Weights of a small GPT-style language model, trained from scratch on English Wikipedia.
Size: 17 layers, width 256, 8 heads of 32, MLP 1024 SwiGLU, vocabulary 1024, 18.4M parameters.
Architecture: rotary positions, no biases in attention or MLP, attention and MLP in parallel.
MLP neurons of a small language model. Each row is named by its layer, matrix (gate and up: input weights) and neuron, and shows model dimensions 0-255. Each number is 500 + 25 x the weight over its row's rms, rounded and kept within 0 to 999. Numbers have three digits each. A neuron's up and down rows have the sign that makes its largest values positive.
Before each neuron's rows, "fires on" lists the tokens most often at its 100 highest values on Wikipedia text that the model never trained on.

fires on: "ce", "re", "v", "t", "q", "le"
L7.gate990:437491541484507476500493492445516520480514479506512465519510494467477465545506513502494530511484516529544473504492502513515476551511459521484481505495503511519478453492465507508528532488489473459497474489504488453511485519510559473502472517506505520508497499480508488479463527489506521462531509508533514506516534477515523475511475501489521537482489514479473490511479475475462502514517536496473478503484517520512498484480548470510499500506500461514492482527532527478488537510511508512480493493523444518477454456473539452464483502525465505493516445491536545483496505472440517496461506505475520521491490435509484464569543498523475462513499500485477519481527496484479500558525500561455478459497504493488470509527517495477528486448495504499487485509510511526559510544531489
L7.up990:540490476489528534504447484494499461510455483516470481484504458487489478490483508532492506510493486498514488506489537488524473501517475490514502492502472483475504497546474488556445543534484486491464497522531486489441500470545533513508532534434432509521467452481504465474437525511462518494540506515487505521513536543465505440431499524498547484467462506500523484536492485549535516481465501495522521491523505499537451509495499503512513501551501486487519517491541453495498504475504510491488507504497475482508469504513501492480487506458507504499506481536504502467526500445470480537515496502515471486496488527482479511494486498513484507513487493473493502484506454508507517566492480515527519479486466514440507515477475524507507513512467509522483536450520540501512483481473477

fires on: " end", "amp", "le", "ing", "ight", "st"
L14.gate229:488507436455509483494515520448507509482491528512535460505508499479489515514477496498485548490493472499489491526523421480496486496475507490545528508482528527502519488471492492507497494506510500522513475500536501529490483516480515480481539442531501519549520472516515532496507549497493537496500544470477464499501500499494487590496507461553509541534547494504510543514513529537507471495478513513505481502464519458539469494470499489531499487509473523514495465494512540463475465488476532462492481487527500548512546520515573499509495498500481451510489530485530494486502506523501504513479519526493501497468501465515472498455519531559469469500500475512521515515500520537464504504494532447474486499458506537484486540468520532537473493506501510518467463511500477494504483470495525
L14.up229:482541495462551512447468515516480521528492476520516456512495460504521491473501487504524536534533532515478558530471479503504502496461441479495511463511505522514501468502461501457522483467473509510491489481525456483514492510477496477524494452531508506523513510461509491505509513480483530523483506532485518485494493478491561500507492482530477501492509479472539490457523493531502569476483467514486493484475452510486520504516454477520507469515504507513508486477531463498446511489515520498491509521504519501500513501491440471506519467519545476515520509507512475485497533530524504533439500508533450494483530473492482497522487494516488501473505541450575477445483510482534482498494478486453489476475499525467503525510556505488428537480491508488500473477498499502483525486519528

fires on: " and", "'s", " of", "an", "ic"
L9.gate509:500479488487501516516488528503489473509526530554480519498479520524496515522538520492461514479447465454519504515502465501475463492475498502523542494484509510428465497530515512534490556486504474538518474529480507480477530525501494528485495522521509491521499543522501510526515510519468507530488517506491507504475481483508509510497518488512539520470524502465554512534510498501511483497497490460545530508505526541530463556497522513448472517468500502499520494461500488468488519488513467446508529461521514469557519503493534507542489539551517504476483520521541475498510490525464488500541496537493503508486507503487484500484492540483492473535479486495493567523526498531466508450494500535457512449502507474478499475504484537523494516532536489487542474515515581498487495506558491
L9.up509:476530473483537501482469484504483513486516511466487480489518550495522564523465553474524503504530528454509483534485486517454459519487505470540507476508502539478544494468482489506500524509549462428492481472454458485464509455457484500493520514541494503507529526520532492486505500477502520464508496449492485527499488547462477535498523494530487497487501526487494503494522506429510519490482522509539468541466478500501539464478556497517514543514496467506530494467542549522489515489506531482515495493516497541512518463473472499536487477516493518513478458507488434486518499511450484486488517494488515500492529474512537459504502523498479518462479520505546499492495514505495478512479477522483502469478529473528520524521472505507526503548514497503497471525516494522538523527501517

fires on: " con", " Con"
L3.gate850:502504474498489469526543564552500464504461475524513533529516486512526509520509491456513499469463543554525537526522486499500483542527488499495492516483524489528490499464461482469479503461482507505514478492500488462475483524475508515510483549471491509503474520467485508480568502495463507486488514520473528465479483480480533473539476524563544450485476496504520503487528465489483515518520460487510512496503466528509482506533531525519519467521514498472481446523511520515487527508494485464468513519496491541529530446481469488489509518521514469503541475541486498507500486547499456535483479484481494504425497454523540502534517473504491483507497517498509489529491502522514450517497535468484488490551455535473477483492532494540505483467454501478498493483483511510499523507478510
L3.up850:464478499507496489497529508500468512509477499492444533527473516545469505495502516485492527468473481467513500495528475517533468494523459491499518502509467468485500512467419461448512504517500518468506504523521473507486480463513508547478500561512493468506508562506515484473519494525500476518504502528481446503444504507552545506529510506517533495475525515530512491482503469487494498544481504478454510528522520515508545479486458514506519499521538529436472532512515496498496530469514507490478530460520480497560541486456500499483483519513488500474521502503461514510495467517543455499496482493504470519464453499505548510512491502516481473501511523504485482524501491469453463516499465476513484499502484534511494504492507495498473482457503501454480445512569519481471459492498541

fires on: " n", " con"
L6.gate66:516481477478476539514533520516453508524510493509542493503521473554457496466494504477496470484489506541501530550455486472487535537522491521490501503512482476516466476493485481503496555473494544480511511533506507492464522511503506516517476517471530444511526530484519487528487529505494497520533479523469493515526475457477494502467504436502529503527508476512519528517490486457509491481512483505552538508481462527512541462506488513494540479517522539506531509487473434458488526492477453511490496520490526504513502491473522538479501486465498488517486439507492482485531489526499509521454475469557424529484515457487523537500492528464468509506492522474516546485495527483520492503491474488559488507499504515497529466544483497472524507466480516480507522470505474478472457495472505
L6.up66:500502496511502497476519520509513529489493476484517507502539491537478478491527510495512484485431470542549521493486509492508521521489499445501508473508452486536454494512494455518545532480440531495486466521523503492494481490471509516494524571504480506522520516482492517539553498523484520504474519484502502522520489459496539524446553512533507493513541519513463543494489538478531520534478450473500551488498473488496503468509497518513503477527522493459470519495482477505500524511459466519512507478472529502541451472475525538481489531518496503535504483535457517530454473479530515469492486461510499529496505538544539536494490501538475517497492474519531484512494497494495470521486477479509478524517531528547484482509523545506557493485503516478545509510500487510531526510450497

fires on: "ar", "r", "art", "ur", "ot", " is"
L9.gate276:496499469475517459517512504475476509501504491463516518496531504501504461520474495469509522487493472559529483518537495549540530505534440511547549534502491510499482487452521519550497562520525517544503530544510476496503493488487506506492499473499522478445500479520481513488576476480535477513529520494505514508512468514537501424473491510490488462488483473492519507538476494493460482514499490489476515497481502464465464514489576519503527490458549508494516469524500550487500488479503495486543532493500460507454508494533473511545502493486477532469520516528465497522541497487549516482535505476503498525461515496494468501489489510510527532510460503512469468448480540513510481508521514527490504500558525507485510489527509495549525483509487485516494497503510495485531518485517522
L9.up276:487519430495510481501465454499483485547494513438511493519528458497533512535476535488470479491491462510551486496486508547505560514506472494473487487528478488449482482502498547538487526485513459522480497542477511560504516523448534521533497507518497482516508474487522520487516465485495524499528487451495509501512497508499512460469470484495486522476469493472535507493509456485467502495486447485477502512497513454526482508527548527488528476465529499501509489544476500511493545508454527526536528462505447510441491484519473523494496512469482500521491506521486489534509510507520505484519494508524494512502482536513479523543504508485531528498496479456511481468430512574497484481490497497498542501533529476460519495522473519520490479521480475473475517472491488493529501491516478

fires on: "r", "th", " is", "l", "y"
L7.gate933:464477514510492499554482511539513495489468478501520534504500481497515509516516521502515513538480477504480457488536498502464516476503446513515526501471512475479530461471503542468490519524530511529525474480524509467488463520507502500543468492482495547503490490510543431519529492539490445488464519507474535507522508524529464501500501530481490528527544508488465504494543485512429501502502496431513484465483445536502535509493507508514544524537496532470491545506476548512488451491520528482498525480487525494504503502491517504533452498518560506501522536533502507559492509485470536466525500490490508539507507531510484479539522481487515479504497512504515499450514501543488480487508490512479543514536504457487529504498482472518482490558488482529489509508498516480530486511488552
L7.up933:476482473500484510515452478503490536502475499538522541480490487523516521496487498463473495484495480499468494473543485511509540503491461480468500483458503487517506499488484519466478500545511499495543471505517535498491498530489501503503469506499480541504507480477526439510501499503492492480455538496482506513484523526460447514480507549473502507483498529505456500450517468500444488470492475476506508443482494532525586504485511484513524504524514501478502496509506548475498453489509521531534517461497475490468498520506518502491478533484548500517521536500501531531541501481490543497552495516493515486519500549522483499591505483463512526478494458487504479464461485561470472515472490479477553475546488451471485489490478496492498492536472470476499504473484488487511479534502495

fires on: " It", " |", " rem"
L6.gate339:500460492523510530483519509470498500472522525511490508497514530503514539508499478440483497517515542491483535555523485527495512518510515497489491529549488516561489500500484478482477504499524507491543462496478489514524500503443468479511517521504513508488535481519527531499561506518493478514520469503489544509497472508480490494484505506478498478535499461515469435514477544452528498470494487521494497485474452531482515537485496458521496498501517546490480486423491489548492535497536489473493443482507535537521523459514503492507525475513510521453507547507472520552444503462489532536516454497497468519524471455458521489475521518523513525512538506524483531480491505481496506478463503480479485478496507462473480521528464509470549513469450517499489510519481517505521516492515474
L6.up339:500478522508475498503512488473510511540509458477520515519489439470529520524509526537525491487482503481514497529469519506494482510502514526527507553536481498502502487486504506482538495554470443517488447484538492540485508504530465460476530534556463514472501496475541496559542458513501461542499536518488534493499528485507507504541526494466491473508469544506485476503501478504523513486474488490536497483495485500491486477529547521499506466496473544501493477507508544538461500499482475486483502491497471469541528499499522451480507506500522494546480498441472476500484501481506482486504574543512470489517468516466514492458483533500484491529500535481497495509502498470497535462471527498440454480554486486512514472481477539500491492484493533504504522517505483514496550515480456

fires on: "|", " |", "g", "og"
L7.gate163:477525515463482555495527497481510492506536520475519500514517516467489512493541509549477492496454523506475477515534516537493521506519525456508466537522516489483521483503508525469483532513518538504515497518438456535467511475528473482511531492484496468501534501487469530491522510504520470523465519559499527527518477535494497475483466457501496514519500471484467472497506497473548475502502449536556513479513483515450484549523479497535482468507486525536440517456529466525447497483522503483522490511456522468512440485476490479478500493491488521471497493518492519527486516482493446530484475539477500495468482498455497506465540518480520502500474535521473498502522490504458553547505524462479477478477519529495499511506501494498533485525476531500499459534505508465503518470505515
L7.up163:509493424481486490537502485499528495505550511519513479492519528500487502511487497496466487529473483492468528528483494506523513463471478500499508488490463522510529503475494531477525503472479473518476521508531511503470499501515490481509523476552488498521558521463453557477492505476481494511525514491539478504476550517504489502485535481508501470505501518488484445475506492495520467518546520494500490524465545477519473474521509507493512478485473465468530472474481506474499494503465491488522487579479485485533479473568493535441501508489446467483497503523513490494533476524517485474545486524499469494483532518509479497523566529479482495484503552501495543517488473497541563483464519540468468499513487485554517522509468528488526505493473525476514506458505513491488520474537458

fires on: "ad", "ing", "air", "ight", "ation", "ed"
L7.gate186:512487500463503489443475525507530495506511492467478479513537479510499505510475498499512507482572507557499528498497482491493521489520496516541541544529511524523513496547502507472506505512478486498505493507504511506554501492500513471475500480537526489465489523492508479509533545510489452465450494489481487506491462477505439495490478452538506507529492447540448542528461535504483467508531510479519474519513513519505481558459491546475506493496482524481469466518509494456485455523503509517505492569510528577499477534509518481478483515550529477504532544515528539524470501494441475512482518510492478509464470484492476494475496461506448505510495494480524511482491496498483491487510511470464495506508499517504517521543551517557513529519512528504523503495504516504464527491506496
L7.up186:549475476475551473486517500515496438498495504518514466512512507503526489451495481494497466505523461534481514487534489517505493521502471478527509533540503522527516501534502490478529497550474508480508542515521485468500477407467501492520527522503490515528486495492505492537517514487479514539512496465462475523507475497502498478498514482547469500527483508452515521508523512494466470533486500507511526518504520489505503465482485523465475538511513480495562490456533494515500518518531563474491525490474496531530481516489475500492495550517501478494513513531494503511460498489515479551453545498506491539460449454522440542516457509513485525456505473471487522491515505530430476505524492489521498503504514507509473479506520433523497511487537506546486519512504516515498466506468523

fires on: "any", "an", "port", "ic", "ent"
L9.gate718:542553495517470514512488479494520451482529528496513514513504499485485556525485510506502500459488516569494542481452509497490505500494493498490502526523464508511472486491486498514518503500484501509540419488480512469447477517498540512467482508483445488478466495530530498492531508502508509477455487472498450505486490488523476535523489508533535473521515484484510501517487463520534477505487451457471497500503531498464535536516462454516521510472463472555483513480530514473500498505498493458507504505521455491564508457507484493529500518468498516489504488501507513509484524511516535553505516495479517472504485490517531482516487542522508482497544459480497541509496496497506530514528489462538492486508496563505496452472524503503500499557557489477479520558536492468489477472519469
L9.up718:506507464507507505484504515513505464536506516483471514511529553504489530499468486528545497509496482498463470585474495487469521524502515540491544466437481499469513498497489506505492498518522445464465545457463511496482507543496498464510495478508477541525509539537551541518484494498505454498489471489473526500485474500513506478528485504506513502539501500475516521478498530512508509544500488486504487488524486510522458491477495530478497468494449500527513514496510539490482531497478507501478474474463549478516486441448493463529501513515481517495494458524509483481501466530484540480477553459464504476479498453484508437486467476529462521493505487474484517518492470579486521511474495464488490479513536509509507526484490498489541527512474498507536461477508494487488521524465516

fires on: " by", " of", " and", "-", " with", "ist"
L14.gate35:487507574523496524544432488501543501516494526478494511497481508461494490508515504483532517514496506512471557493492499520475502494524479506494511503518508515465477502488495512542515548458495492549526450495476431486499526504491498549502493502445448456479484495509501531504497509510480472477510515496508526511475490451505529519505516509519517501528458457486504528476558479506516471476465500475532495479525501515507460502511542490512505505486491500508501528479496481490475513527497538480546524498493479480525542501529511555475505527535516494453513481519508561517530468498492539449474474515520493481488506515534554497523470459476477497485497482517496501503498539494514481483510504527465463509487464523465486461508519458511518496501451478493493470507564497478531527514559511
L14.up35:485511533481511492507462515483521545507517459488534478460515487503528530520500500538506462469482470487532471529438501479497492483508504499492527486478544500525513507520553511499473517469519475529524474483474435484464512483524500491514493510520465499516498498469434505484509490504431501502506492474476560551489479494521488533520509480523490501528462450481491482430449471417477502475491542528486507501481521469510494475489525471521492478488482428503512510502474478529537514542488540491514490524500492486458465490509474480474506532476543499493497471517524521482510511493518505431491478528496489517479527501535480475557500503505513481513521469498496477492501535497496479510547521516524497480488474511493535481527518495529489482510480483486468478517490509468531479528508507